Weights of a small transformer language model.
Size: 13 layers, width 640, 5 heads of 128, MLP 1280 tanh GELU, vocabulary 8192, 53.1M parameters.
Architecture: RMSNorm before each block, rotary positions, no biases in attention or MLP, untied embeddings.
MLP neurons of a small language model. Each row is named by its layer, matrix (down: output weights) and neuron, and shows model dimensions 229-420. Each number is 500 + 50 x the weight over its row's rms, rounded and kept within 0 to 999. Numbers have three digits each.
A block is one neuron, or neurons of one layer that tend to fire together. Before each block is what it responds to, as a language model described it from the Wikipedia text at the highest values.

Description: Hyphens inside the |---|---| separator row of Markdown tables, usually the second or third dash of a cell, right after a table header.
L6.down25:538575564472507570541594533461481495414530482586504542413528558527508490437478484483610437554537520540514545588500611517495570506494512401560503523432510540565521481522480506462497537450558499555489513488589493545476557437519508585441467511509558428472440495482429392477448604521500500498572532446495536548500512589485575569522466527434461476580479505517522484494408489471452516516511511442471517488482552389543501457518489505469543516554403490517501450472466556414449493561550491531490507490406522408461562575539426423524452481570518514548495568598505598571465462462557611537
L6.down148:510518592603422537427503481528498544542498576492488440525520545426577454510518487480566435529473436454472505540545510522485487565538544517530496563508491437530479475495569519452603577407484551503565536504582561468521469470501498542571508532570502475465549379499451513551541493443528563473425544512484594424541532548396502459573436448474530567517539386487532448553568522384439604508534503440592536532476495518492504570503478601458459542469527489599490501490494477496492509510532459546487389515481569475463592467526510487525439513531410519379612436425468553470418478547502472486
L6.down165:463524513454493438508455494574483561590514438532484463581445524535470594459504545569540503422458483618442573532549542437467481464461482481525434465454509479487486550512486553509440487543474423538504527585484611526477501531519572511483617578522492397575546501425586528386586533573481472435442565471533577422480465490486466571537478507503483569517556526560530544495531548451395525476518451466465468564455492466514520569496475461516507511536484549503501540509502490472490505411517477530455481528497537477554550449470446546501591516465539451432461368554440615498397529526416407513
L6.down243:449507501495450559423578501560534406501511530485502559498461435491493540461422456530451459516539473416471502484499428437480474562437516496468578447490460579565472465374471543502582400472485527480596500588540521378469578495487513540537478397476509440471615502531481479519489481383406467515569517497485548475550457510452505518612499493417546421456491437488477552438492423501465507511492515473510421479409511519414447422419502446466472505466547428483573431521529414589505495417502490599562469532562369557440530483477408461520576542536424572499500469604479498555551480444547470503
L6.down297:537444514439505501481443548534479459580550474419453521473510511481615429519495532508560613506482585505541558463510480446470425478445515509437493510532581576530572390484539565459501474469525518595538499537521580492477563443419526607480488430549460489496479425555459465521522533531513505493465592432505463525461516495518494453532500562502493510552500510471481455474507470533394490616522474484453532543455536461531441518492560423466621560510474444446417510444554473543584545556491530528560647533400510560434434534613517465529459466517507558564466571493591347467460500486537519463
L6.down340:445468542469531472492507513540517520451433466531522563508473460499488551473523563482450448479536568493464415526560475488607512505568512541603479565480488504467506470463522599570430527499571531528461462481494505491466529528475497450466458462444537519497442526544464539557501387515480472475402555516449531535477424539510506535466486508480610491551410454546447455484506565489507530541537528524455407474484469607461393524597518506502573416505459551561494492556455446553456572451511473518480502549567455452480493461527503617441555397575560608375511455461486428547528451498505539479
L6.down612:522536485423522458557520506502520552475449473471545537508450570401530497440419591488525514493429589516431527413506487480568564531495417485434506428480432567528521554497492524493499414634524507440460535519440521515434501544484461502471510386513561522463449448519583526422444402571550553495519563487553461497487508503514545587537490468496569539535483545387500482526418516530493558489572485530466440506491523455456449555455440495520642531400483478458463676547518586512471412518461510491514574487490543428510483516492515463521500511534465445403380464534511484494498540467490464445
L6.down626:399487503609509547480333555477512492515423471486490394477561449495548580375446496544477530619511470622418469563508368498493552475510529456427426509540575524500486580463536409489459522480495521397555558435497571554543509364555608470521475565545525564534544479573539537506510478567611467593560514550520455423514517438490505494487495427488542456433486538464446531477558452597524536574472578525492490470445551525453485548520506521507457535499487490516510503511515499533429464432483455428510425626432532482546430526512474486554448521595525536423501445575569445473560588487527407540
L6.down740:522476504446474496498463459477541451497525535567597485552484519500507443605516432522541557471503395514488396523539538582493478519464557452452533452535482584442454522468493483595518541423529450559405561463500420553530342555525546484460512610548476457580472573453432451517472484530530592563480539513481489460460518552575477462465502547515484558501524516477482515429507465461512478483572539443425564478453534469528654572441461546542428456505489518524432560472535480526465581539437457506436538528465455501556519472483465485536489505596439461406478485421505500473496602502374533555
L6.down807:496476501439427459501586482466376567436558483571481390527492460451425584514583430492496440528481451597467491526443584451503527568501585511459491517518530536450563441503378470555419462617497519544479501527508473532453513599515528541500455426547474497496442486537544586498658526391449486416582515458501438451506428419557475530464573475506484550563413550520497492453480433561438544540468507601518500560527466463555493594516556598532582430460555578540518582509552581551545563482578438495568549466439542478476525553506464493451463585595484584577485509508590529546477552543465563498
L6.down831:545463513470529597464436598520455536468542534453488485539610494458510507505533474542566453547437540509586458519484521460420486413607522475516383477488532589519565541422505456501499484579551460502467500475388435487385447531531536571454502479446475372449518549478487445628419463489478448505517491486531445548500439517543455506600471552516517539496444458527666483593583495464496508490512513508446507521535483445464527505494498555511449443522434442432606443541495607529525412445539524636540483517459523535564472478501571624489546546501539529500541506462508585508525428512478405418
L6.down971:501513511511542460586496565448495531485623523448451531484540405493555469480438450463517491486577636518466605520505527594501479456533525512581493553493445550482532533558540530432602481470506412565467448462513534517482513452519520509509528585469532476540460467494440499514538432450536452392561573457433533410434490497513457495571505454493510535486642563574460421531455503488534540478518489441538484455431565424522582414459503530501456498551472464402542661592484561589526510469508428449458501525536415453368608555625497423420481433528546514443541466556504546451456536409624479508
L6.down987:529504420459643457589621572452546520526483519480429503473518428454525477457549558412574480461418536502520539372533517614539538535539477540547450522546476553516484605521473621537414439419502607566474529378487513577483487532512520492488462523526493520554534518453444519490579515512557426530444492504488500488449544483540559524540549407542459491471655603390463488452530415471520457561573574506509559484506559364485530532489446516446435470423363518460442538462517430553433518537425543519470481509491413532549513430496438505523480511417476446500435559518595450625607531554508485402
L6.down991:434441583576561424546533491495514429491442551589504524504482517415506523526539387480484461523499527559488536450581498513467508445558516529542581516494467553468572495517499423513458499489459567451509529627472562499530536506556504533369496534618542526503478491401474471516468497438534549540505474498464486460495498415486534506431528485477440487459564487522465526451499523530510476395437409440478434522441498518605481556541493480478540581482497535421439504525499470534558483506509561422521454487438542537519616516484499458573475483506476497515527447512493554562484571421454556555
L6.down1161:470584548458542551570578479484521469470508467488436350532558486540601509453532436390528650519494472465508584523464586504455489479489517577454546484534583514492430457585478609433430543594568521515517568460494464454564492426523558468412598525579580525588544499484557561519496453543511493417438419593485438482534450532449490498550485472454458614609526529562530509609537476607426502446490512542436543539467563518430573425555592451508475481530455437484487594549540520555433505496552453493444475430501439472480538451502451505440471486514455511444454470486556458424530546463447463489
L6.down1246:535548463493484471554572467471443517606475535484594469484525563551546517455529491575556500495567446562556545541438424575568412516546558474510452439461523533467469455458555461481570528474461546470523506572447524491422468469500487515572434585471473493460483514471469505480473570500415476497496512534480445485471486489423509446491471476474587427511560501479560439570526466476488387535474445443550484403534418539521507600525442529476574544557537534579596594444462484528412621388463484516489566490532473409463540529579461522561520486577650556525603459439507471409517524531526577499

Description: Hyphen tokens inside hyphenated compounds such as Commander-in-Chief, runner-up and one-year, and dashes in markdown table separator rows like |---|.
L7.down223:510557503487446496498539500406500609513543468489515475471652551435504457584520554382499534546540472602419585546434541460455490454564410480505530429569476434503458488566543491516504483571397527497567543499503514558422427519509540556434580516547613569546470546527454422484496559524485580517497588528597516471438466545422598599544589473575529518467498492431474615529471538510536432476506507463518544421413526562477529465471460479463455530580434499490482506516497495510478536491505523485555485458453437569504539455392453478495612493436482481530543458538599545511450483495448498557

Description: The first = of a == section heading at the start of a line after a blank line, as in ==Background== or ==Release==; weak on word-ending pieces like -nt, -ment.
L2.down138:481567470500567511516439532517510613472414488552510438424539563529549547508573490568465510486482520449449515619550433417509500485456477530553444550446467350459437497464521492508536520481543558500547456562468498428541502463467504471564451478509519449452437508491493470568506475496441465428515502539507488480515514499520462626475475527435446510540511432537541520450495468451463467550472504473511500502519508378465487586424550471455509397502493525479427484590482561445430462553586446458515468474544454533462524479520488527461512442502430489419488537521493504463528400415500453547
L2.down258:454530466500508529459437552448497488579452506437577583569502466539540488530424471500564453647577462470624517483542522453504465620544423579529579482413540548491522467436603504556468538415474519469423504446490452471557434475440452548535609529389534449514578480517638517490447413556486596485485540519576522424532512574447537403533444514478489527580516451556498503438453480483499505466484505422472496455500430580436541489482500494512483522513440491577518552417506426459452473501494477510592391568483547501504392493378512506477477475479584559436475506525474491450536532447478576523
L2.down660:464446454547585526521536541505554550527450470526542415409425375563412544560584459547513440511526454461486546564538437572497545519493458436490579510450526481626546491493516451501486590515485463539603392518467482541465443415475404509506565546463490449483550467463537553533461369491505609544481502538541513406537500495510469360484449502604536422513489457524396485441500480451491481511498555507483461535660476484493563414528518495503454493492435539527469591509577423523549425507475389433500437589533502590498394463469555515509482502493436470484500501474544487396525477386548544495
L2.down1022:438559498575540554523441530513550461476483505469446473470515493535524583514466554518560513473527519515507577538500569500557554558553482432478500509413565597469540421473475564540490580496454457465498425514503522426530444519446448418520488457495492506411394432526440418525537390500458505501488443469505571424530524459556516458521523481598496379562408554534436457501477549445559493555510554567525514523544558451550492543494510535540530453437609368467441499411461472508567502509456521416619502540473513536458455561483552428545417443491544541584479539527486496476491543452505544488

Description: First "=" opening a wiki section heading after a blank line (==Career==, ==History==), plus sentence-final periods and paragraph breaks.
L6.down12:412533491515476579464480534434557498556554531553580452555551463512469509485503483414588560530484412460525456476523537448477477508461511466605479529537509419543510511489475505466478533415377510458460418561472478396496453539550552508441381612501499435458467399411493495542427549412517528533591569484554565459545517454534518501463504548540578497474520515463404517454425587457439540381594444476488480513533501551477514478478501512466463455478537537448424544469426525448449431532468529532585440470499506480529474449497487409510480624523479461537545580487484500507541487515591545460
L6.down137:476421469546464534443485511449502529470453538548481515430498549473464450481431533509504488503476494465489481542416518529546425412421590436472561477558568514512525452551491574447467499466547484460469509580493491551479501574513434530489468585524511482582496501536449448554581450537473558508577418504592468610496587510512515581538374545513535477489479542487473559460398481583493559561559365463497565464476513470447528464414549524521372559490488487510499535509459552473507466573445455484445538591460454500462452435438587522515504524488546527465429573556529469488547392494445424498
L6.down306:473480446465468500471475460461415585499490470556488496530557440539428465456476438485561478478543528592490505505515532501455612448464494542483554476531525505480546455519393517554486495472539578519532397452387599467551548444469476424413498387483605510501498515523466484606484611507468442378558445537533513486422517497578484530564506479510502496500514524550497527502499547443496441554489462615451481456514447487376442495484544504627616476526604472453450553419483533496585411481463512536565481467500518553521505483515386475550568537518499589527565566446558462560489466544524420580
L6.down458:501537430520564509486474451482479476473469534564489572475565547501434575542390443423482482533531467464568458441539447532514494455509541500403620538487486483615488440547487462533504531550477451524515467503477517525489402407544491451550462450461539528600390585458437448488454428431483549513541561557434547424438572538492451492482519524482546490480501560489420458442504515504559493460511461542478527529535444500575472495477458421469460507533442402526533532500639427475533518514484430483528489482540484424477439488469557539529525504415583509542580537507499451410563635460491523454
L6.down492:486453526588551439533462478500514442557563424542463457429463496506528471494528563548538423456513616494474610472473539495533564553596499547417492547497502463491460451488525494563530529467537468464548540371480566414568499519537538535563517537543437489519525565486512404559446505455567466535471490491417435474403540546512479431470434535441482561386435477418544461455463508432482492434414547503541627416561552489481528456465473500443488496651394522516466484652531509485451592514498565491576473619478589455407555435447547512509492477511435523483512539484572520487492599570455527512
L6.down518:506494478488531441528528578591570475591464474459492446426502540591541494467420421494589414525419494491400477540592528538382417528501425401501572472456510512432490488562554480525543453438524397458511435496547491518519475506549519519498540484491564519446539507452448517530519552480544549496463482433547514515516491540475437504542490476554479529520470534483557458550471445505578606525482484400477504432487475425445409409601540427502519509514523511500459538476449513518488480570493456432545434447579537515456485509498435449482551579455522520479476526521517488534551421396489524475
L6.down522:456510407487538512527451547547501569442531462472436476500487509533497455542434445515477466549618506520543476420514443553448493539463520421549418592550453541440462485564496403564527479613448355450500505435576463514498396435525471546452498534569535434515479518533471498458492517468596535513480546512488453569535540565553418531479533471533441401596534555548516511586427374473478585492355546520532464374583496578531530465558533501445394590483402450495508543467379480533461518478612577420492476540476476592406451508500593489501465509464526436534473459526472547578507470551496449487
L6.down560:504498485410420447523595464532459563482479439503499495503506569597462498504505450513520521539431439513464474629581519497533534572584506501532512353441490537495505458567478532523508457494449436448497484562430491484565544545443426473467494603613504504476385577458546479458574493556458523467490507424426526521554520499421405511546461498426493492543452505483498484522464455442481545635515488509440514452550502439500414504633543440543479487457511531522541545489565514530491442518465455443531483589451485514486453543436434420529521490516455468444490413564538496497583459546498488441
L6.down588:509553548524513519506410535473543552450519534509500505465538501531405502454516487435423459511538572602514467554515461489488522498447552471471442480582431512517420467547526449513552535557474537440566435553520414540507479573454417552556494521454492572510475397436540492535542551494478409570603501434554507507383535556577456436514474590481507465492494502551461523500464554386541521544507418378503438376530521526396525535477449433630535461425505497500563473491551514417493432525475537493551536446487587528480561516594426553538516491491534526429541466467490473417500445435464397531
L6.down689:506533502495416468432494500458540469574458543533500448511553495578478580484441442586484517492519483500487476432537480495512545516526406522507472517564546514492535458547542489490578567453476553520501404568626396545391547527568570526470492552490497461516559488470461499561525413475487533546445569432452437503422602456476547459440555504513429507454435484467492540619519464480477529526491561503476558556403516459474544502560525495560505409506543475492454656453387566500472484656494422461435505518502528470513498468403472546395507368517564438520506536522501530430504475516516588463
L6.down833:549509489402486510529482563483546548483505383504564508552474443481527420560527564544554451449464517532482521514461554483401457598551447483566534483373530518505532456508523504499492566437543500446412520510594448496525499542506473498533545448479451398441453441480437497493507510578502536537442441526504474516411466490429494468492408478574536517542522440408459432485516593417547444465344401506454413489507495476471479459430515477441459435521422475485572470570456541510527470438523485480580509487495402517429488515456502439462431596412473498485469492471425517553453551541496476481
L6.down1083:535438553384444524503478513522515544516467476575544445518470472577511641483520525534498545606535464529477578504528454545437511437433462472539558424475521546538462411514494548514561531554484484495562448475466541594456473512400432554464514520525522546537569450448507488538452419507492598456480440541431445473547506552545467415496490466554448477475472490493358461529525508496446510617400479538539502494466527614405494491427526491479582427477503418600523559592460445612455491468526474507429454427521544550450418551443429535578607582481485533449506493472541516524494495440466606439
L6.down1159:456544458541603491477528483629609501496481476500564514498544557475531553509504504468493489597602438537482501570503432547571377464462461563424493552534515518569443551448503435532511534528492615546511513509546526478524546534477465451494570480511584440505532526498447523576478542530569495433480455528484480506435526459495551483467487439570540587443555539516451507547514461434556512464458512392518508481534435494437513352537527469542496415423456507453494636529490492490542458576456406488503525544479607556436468461424497476503470515424459612561462395408501549509561467471485549516
L6.down1206:430496478497512483477534569500531488444512424465468385501531538544526489453568475452486507449490496492536516451506534407592456518380517406530540522479489539478472451560534457563613533548573496500546544520469587463519454471535572534437451553472484521544528485562474479530505443550430452481587488565431492501487559546570539457527408533533439529611498424453493504532520586462543476521526558478507461482514471451498540490550537502503460560471536512465484536441565480488500501522492502449517519547441519533540518425524646501467515442383541523450531483434559487414498505500432509451
L6.down1226:382460509530502445544455576487573503521421448503429493529474501498539504478537531526497476548522551488419479563550433491486522508465431490594598543519519518575475416473443489572565545488495458498571506489488459456548493482446476508474555502487524452536548488447496410513446490506505550474492546537557483556519467580442454496498437499486538523534433468458404526538564487474453524400571519542447615462571481416515546487478500571454481526541470433550546590513482445554494462547453532421500438494470529528470471526483506382470510566389478567494531496533544414444535472408578547540
L6.down1249:409491535576543445527466533450518433493529391481440524559434534551552458518473491471455522557537589476479521416570505457464473500455480450456476544544516500543483606600492500526461418501497511486588558527417505524593448539529629540484518436533543514584451433503568476519540485606468468524523433554485504516402530537534469595527511548489534455487457558484589473507456566540480562435567474546503479494482507591452477487514571543493443451458455449471537383559546465551395479537477520497564471465463487471546421502516354574494485514510536571495496403554482491487466544462502403598

Description: Dash tokens in the |---|---| separator row under table headers, mostly sports stats and election tables, plus occasional hyphens like runner-up, one-year.
L2.down21:511515408413519497530552413545455493538456551590430427516526455428460451466527533499417616441544546500536454416540475455457407481539408496453433586488512511446588398478446473591517531513500430537483427496558501483426462459524521543495482525460531523454596595586568550513431546522562533442519469565505515572478569540472473516489519494502465446487516587505522506563432534489449483517542484548439552407442505498447532569581486543456543514433563513509546552592481537530476511511472518448531572525413522487529481522511559503563579589508536463474520465514513614517463438497581574532
L2.down654:426529463484525446471554546503501480516453505509538489481509562575485527488564546432582587357487562463436510535473401522468497531545559524432506459539481445471546455446423497523540562492597518484556445576539512560447504478514474477439526546548457431527471527475398508487494482536474513578458492486486461480470408555455475531568479535438418429548518483440446464493525563572502542507445498561510536437470426604567575487552596536452506384552460497467564468419540538524539461521656464472505432519526477539642546451465447517509495498486463465412479393550517564516444409513494482486
L2.down693:491480457476447489475437453451394477525462502520460502528376473455562505610502573567565489484441557562562504533470458516507485519480490486553546465397444541506515504415493511498549471570442533489516557497556524473449446550477537564439515521523465470471474487535551462537596488474504531476453458397493406515453515522461438548510537552391485599532515462481514420546460612492474491515469537559400506481536426457562479465450445540544458449505488489455495466516424484465479450471539421502435484433476461498504614490527458489530536499520510508490408462468499523567557477539472500602
L2.down791:500440473485493539458499501452496468574494479526481552578434571512563450440467427488502522501500400489499541542482509552471450468567460552558476476538407482530527487535472640416496555491471536470570455497525620528532535537618428566457474640403516511555490469513583459528447503532417570493541516495492515536457505486463441433479587396540489530574445462553494535523542480470450535511503539430498541435549442471436452510478545517472545468474405561557549514558448476530525523513482506466513512499463503478446587488543513555532441534439523494537460370522474542522479463509604507514

Description: Mainly which or that opening a relative clause after a comma, e.g. ", which was fed"; also coordinate seconds digits and word-piece fragments.
L2.down541:563559532478456488532448414422482565422508538444551410520534561423491427445468494436531432394513509583493536498558397519470549512465473567541501515509507498476488511520480445483514459567539451527488585430556450468465496454429489587548441541505593391509535447561522529509498575475402470506417520497397519508427515441489567591347456466535490565502534459394488509512549536455512561375432532472444470524499529515481532426468429451514459479549458526575474490428472629556513521486531460512529487498478430474582547603650516537507565464593504521368521495551470560560414504441564515430
L2.down793:475451479493364559513600441482471487541479626510532452485529469452517464539430448570474488556458455465538505451461472367403409513458586508566503510524523531510457536500541445469507576447558437552465468547528515540492407508563475588537519603443492455419550529537510605484403475469425442476449475545518493551487490600449504464410554529464580500562532544543537531489482456463501438425501484568550539528527568532454496382462443468549402438480529551561474495505512500540463403464440419468489492502547454455581568433525468473498559540566512428492410526481499492504544543425585538459
L2.down849:451535616559542476454577521465481470424389527562509550481522548444477549576501474499491515479467487525467465542513624497509445505486510481497580483524532506414469475478485538470577415537550496451524377577437472465500531480585522484510441534483531518529472534513569518451503522461504534517385478529495491543519533441448474422567560483471582559515541521410463476529497593484499563520487417475506544532592501577452543603534494524589459537490414467595444530446646487558450431495542500478475421466510498452443453605668555498497546492507395552501611494466517424528487379440461490489
L2.down1028:513492485516458495498545518513406448530420486535569497447488520417513400490511564472453534526433527488566418511484472447515454446482610549465441477571578456421459535482522544442546461475421530461473487493481496516523607373499486466498532516486568453484532479511471553430439463490538403473475513511486580450532438528504545463463512537542531492547477403436473477571595485488517429514524527509490505537528545521518405543522417491646506471434614495464470529509511623556584558465426544483521382485503492493520537538523480516492463454459494424490531457412611461597452453521446423527

Description: Boundaries ending a paragraph or section, mainly the first = of a wiki heading after a blank line (e.g. =Career==, =Legacy==), also paragraph breaks and sentence-final periods.
L7.down541:567489527506463549513448462485609545462458529399526449480458535562439449446488440486489459459489476503476562482417500526553480508420460423608548405438566496555392560481609456542521433420465571486496578516540438453485498433510513470442464433503450437468525492532417526424501450455517461515540448518460515403524517485518549454474513510459463438458466526545524414464419557523542575535553405555512495502487649495560552463539557533489506544482527498490610478520503638526480466526473467521566441405487429495579377438488471610473468488436458593510516489488440546507583504588443502515

Description: Relative pronouns (that, which, who) starting a clause after a noun or comma, such as "an organization that", "Act, which", and the first = of a wiki section heading after a blank line.
L6.down6:522446463480472494454575518434478516544580417501423536473516525524506431491504460463543539462536463508489541451469519511514538549521432408467579391463522460478498366500541419484552496453570479429469440507421563464518492466486438517476536484434508463462494592607582611482463529414577431508510453506440493475550471567514487493384391551599506514489469526524483436459379442559525445536450485514571395399527565537509490504555456497485469492481457545479468474526513498509506559529456447534443467514471563532556476561514521485475453527454535498536512413482531514601623586558533493554
L6.down26:500521497483467550487606499493461582453488452545529627602519481424457458465557574468497392485477425517474506465527410662432500444515497500429501489555465530500516442528417445497544506508456416559521604428495553468448584424441554411604548544528484513511475450515519526479518437541496545489477460516519570485480441518463527458507462431441374417451531482562498522492590443519519472406467469495529461490456387482469486500499520498573409484494588453462547505537403479454476542618403502560590525443535513449535529534557521468548561502497478548500484476531430583560507560529545471561
L6.down131:507473568481534588430458491565523439439519444564513529442405482462455492451380525437598466553604550430528553528455426493488490545446467427427401426555494529521518536446434576477451575550518485466465511515541561540536516462471408592472470468490527534500573503551517524462551480462464444456468457545458468459552436575453545535482484562485560506434430533441580479424471494489455537477623452446452564485499527461513483578528455486504463492518577505453430469568396533438563449441511496423419518460480541551437617509494570513503431538561516518518462565485417590497505432468443513485
L6.down145:477417563411416438556463487476489475538476526389551440515444471526514572477515471472562546547458534525565479431477486583503474464533575467489480470509553480532505563492503442469520546538474468434538480468468507524456436496589487417453555461498570552561554482496517475517439451479484530545497399523457510585432485560450496472448442577549619448376430509530445539444536465474545452505449521553469460529418480544501536493377562572500426508388515502488545477486592555453557483414455371511563503485562571509508463519516442383502519456589488458515540538547422541492515549452569538514
L6.down185:529497548474514610433476422534465493485447522567431499425404466461466464519416505429490539468515423428435588454528553518478482495517429539473549442528564510553549521470520529473475509502535479479500574528442503456498543451499465479499542480540493598518434407554456520468475528495438486501482477480508449574626508452569511548498489458549498462501599564504507515419525557430447500572402448452504437468452566481509487451502440499489629604431576444470514532438487457504518512537525564602440455450477476500424532498485451490524420500561506526564622493483453515550460532462476399496
L6.down271:430479597484487575487406517490532423412448510501473452457571480470511563507523446410617503520551523496478550525576416520557467569574531469477472626450529500508451394430456463437498529539443549529442479506439525492601558515496460413461486480520430443542500468516456519518487464531499514427441610478524417523507581522477492465571505477437482533483393533527509451525502447516556554553501524452542571452469547520543480504466510577438456537510434493537498505478526508513596611467550530557500460526524512526619394526450558394499485459521507500542412377472455548474412466487583501442
L6.down475:598389504508555563424520487547532447506475529499453572386395531440507576473514444471523467486476437540487482534506456486517585540423557534389545441538525541545508480570487473551445498421514460543498487480405532463511582449531494537511602560469487605529466429551531518523563464419466499523426551503462391539551510510423484525475501587523485533568544577542525465444459466552505485552498515488460441501481534504444482441433466473507523537440456455509514471504516474405534424531514455573529561574540452465408475499474505433446451509452496516536469445518459454511498449490488518474
L6.down555:358472501576592523528398637435481455400461545543543451469466489516518418579406492486490445497488414505617493457500587491495485491545513468447486575531516515534533471628547484572508506420504587530447514572539632452537477466522507400554505378555628523480483545425474455496437456462554487560495512537520489465514537549514452462455526575532428486488555442431505555465519459497584581488552461521488629537539433548504515480461512566521505481478485424529461502567521481557437396525508543570502419496408582544502337473527600501494472468516465567576525435497516472476461535482463531606
L6.down616:472460445392494525455474451512461557474435453470494480565414463435557483534473468491472388394412508492482618493580469468409446363380519464549506520572457527507470514562518474476422477451405592613485516547510537561572506501545520497463603486462453403487590505525545482506522517325562524456499524556517467569506481425537531504525445600480477528487534533491466434537461445532462572488532507520551469553602478502427556570507503406567515465449580505452488551509516519607547437478557490451590521523502512516491575469534524502506526488450510458503551455555462513363519593537437538460
L6.down658:420521508571464524493454512506488481624494485510517515545448546487555372538574488490536524528507593528456548454487427486422489555417540501522552501468443508503497463453433521489528487572495594458526416411431561406553504460551479552437555501555475552570537508523500533530469611520444526439474507401604511502460527423511416495466506583524473499453511529561455517520453369510528469497496566578550481519528486496439616434493531455471544465418488507507473606548495562574512418424437486478496548477614536539568511443449509557517484512547536411488514444588487423597402541430518532506
L6.down678:469525532507481412432558583474532470518564543523557390531462539498538546507444502520416459501491414511459446371482520581516506535539456595481538583462403462519472524538569475466480474553492511409571564456427533506452458480511444578484451500390473496510518413455551419456572445411468462451517448548405479448501580509430487578504486517529520515448536453449506484492556504492524543464459448493560546473422470483446457553474557508484495446509495421532417607548494573523579554443494531489521360466532478481523481515474539511447402448508571581538592475563546365460486506534668505535
L6.down814:434558486526552471500497483539390516516488529425580493501402470616402489487524443534490382489469469520586479436560514515595487458525588424561491535537483501512460504446479445476542454510529564564530422536481506452586494517482473567514421513447454506389455508481396518503483457431557501581556448481466542557594413476555436606477525624515464420556532410534502546527503423585523548520523507449553528502440426464476502488557494505550494584494529510470533467371449536523503465580516525467565474506541447442463471525582508530492463485466556450519497495539506511502523454491509538590
L6.down902:535408571536575504462530410487597499465603473408598512605461435449451458516567542492493579549448571501449472477487464495432475497415501470432509483512441492479487476579513476523547551531436503526400457438496513450557410433463580484493474433445464466557497520510399557505523494559496489585519474470543504458423618575518468588472591467442495497462493400459562479497518542494541454437555466535529449539443425529538556456567408419498550540415527446639453431435541500427486520491483581468522589540536500476556460545558535566577530550478508507475512538401402517482522478595537402506
L6.down1023:473490447473479476486498423493499497399459484495437552455543464467480582516417498558502440535547400502578462469476546523493573540362502525385538508536477454505483568463503408576627514476508472473568574466545435564459503464496501413480368553419532441504509496476516377501465506401492542482515419476486443566472528574465485430495521478521493461446538510488452476487551604476432429464563543512504522487453511531564539546490485487492578538590480474518459432470459499559526484499546523403518516454515556458384518430493511507444590392525531458496555493470532467581506490469483467456
L6.down1034:498492476452455555491434439589475516552507496484530417533511539511426540487583406519547483423531530466517607535522467500538548521503431472544554416546593509504511528477540502516489429459392468443519494526527494520519500526444537517551497552468571502482550500466505571484416479444459489491360458420466534409513412491532531461477458483526539439469482604552482494468451547516618489453444510562509463510489494470554471527541549508554503463449555558417567600588397520525500531508471467482391461549408575503417534515564420611474513573486429528496550538479577529481536511452520525460
L6.down1220:452479577579497535480466506510471553553525525534539519475512524550438439577433455572493549505614520437405520456449513506488528471437455453539443540497465503489452443551460484469566513563499576591562411483555551484484458485517382495544534595466590446471562525504567478592426489448509480588448576539421513459636430654516514524579492494573443497534527533450535512507432485412495470470475475462456472525526538574553462442433516545444445481579512507645464574520512485493505524495541486487500519523542528558535525540496491570481520502448517435429435461480519530436578531519449553512

Description: The first = of a wiki section heading after a blank line, such as ==Career==, plus paragraph-ending periods, paragraph breaks and table-row pipes.
L7.down708:565431528496551454556511546488421470530560550496548515510527518482451483470445512489529369529543578505479437479523486530444432463458461461528501494446505481520511527456451436543504471409485476523578574483471561569608512553470490537491447461584515410474481489579559500506493512499504481471510506564496478476455434537522405395572434376514465526425379498419476510450465471494345487516534588488533508437496521431433433464601479478450503433439406472532501563553541437509529523509493462499506443440533576440495515485546446528500575623464466493528459575469554484453481493513520496490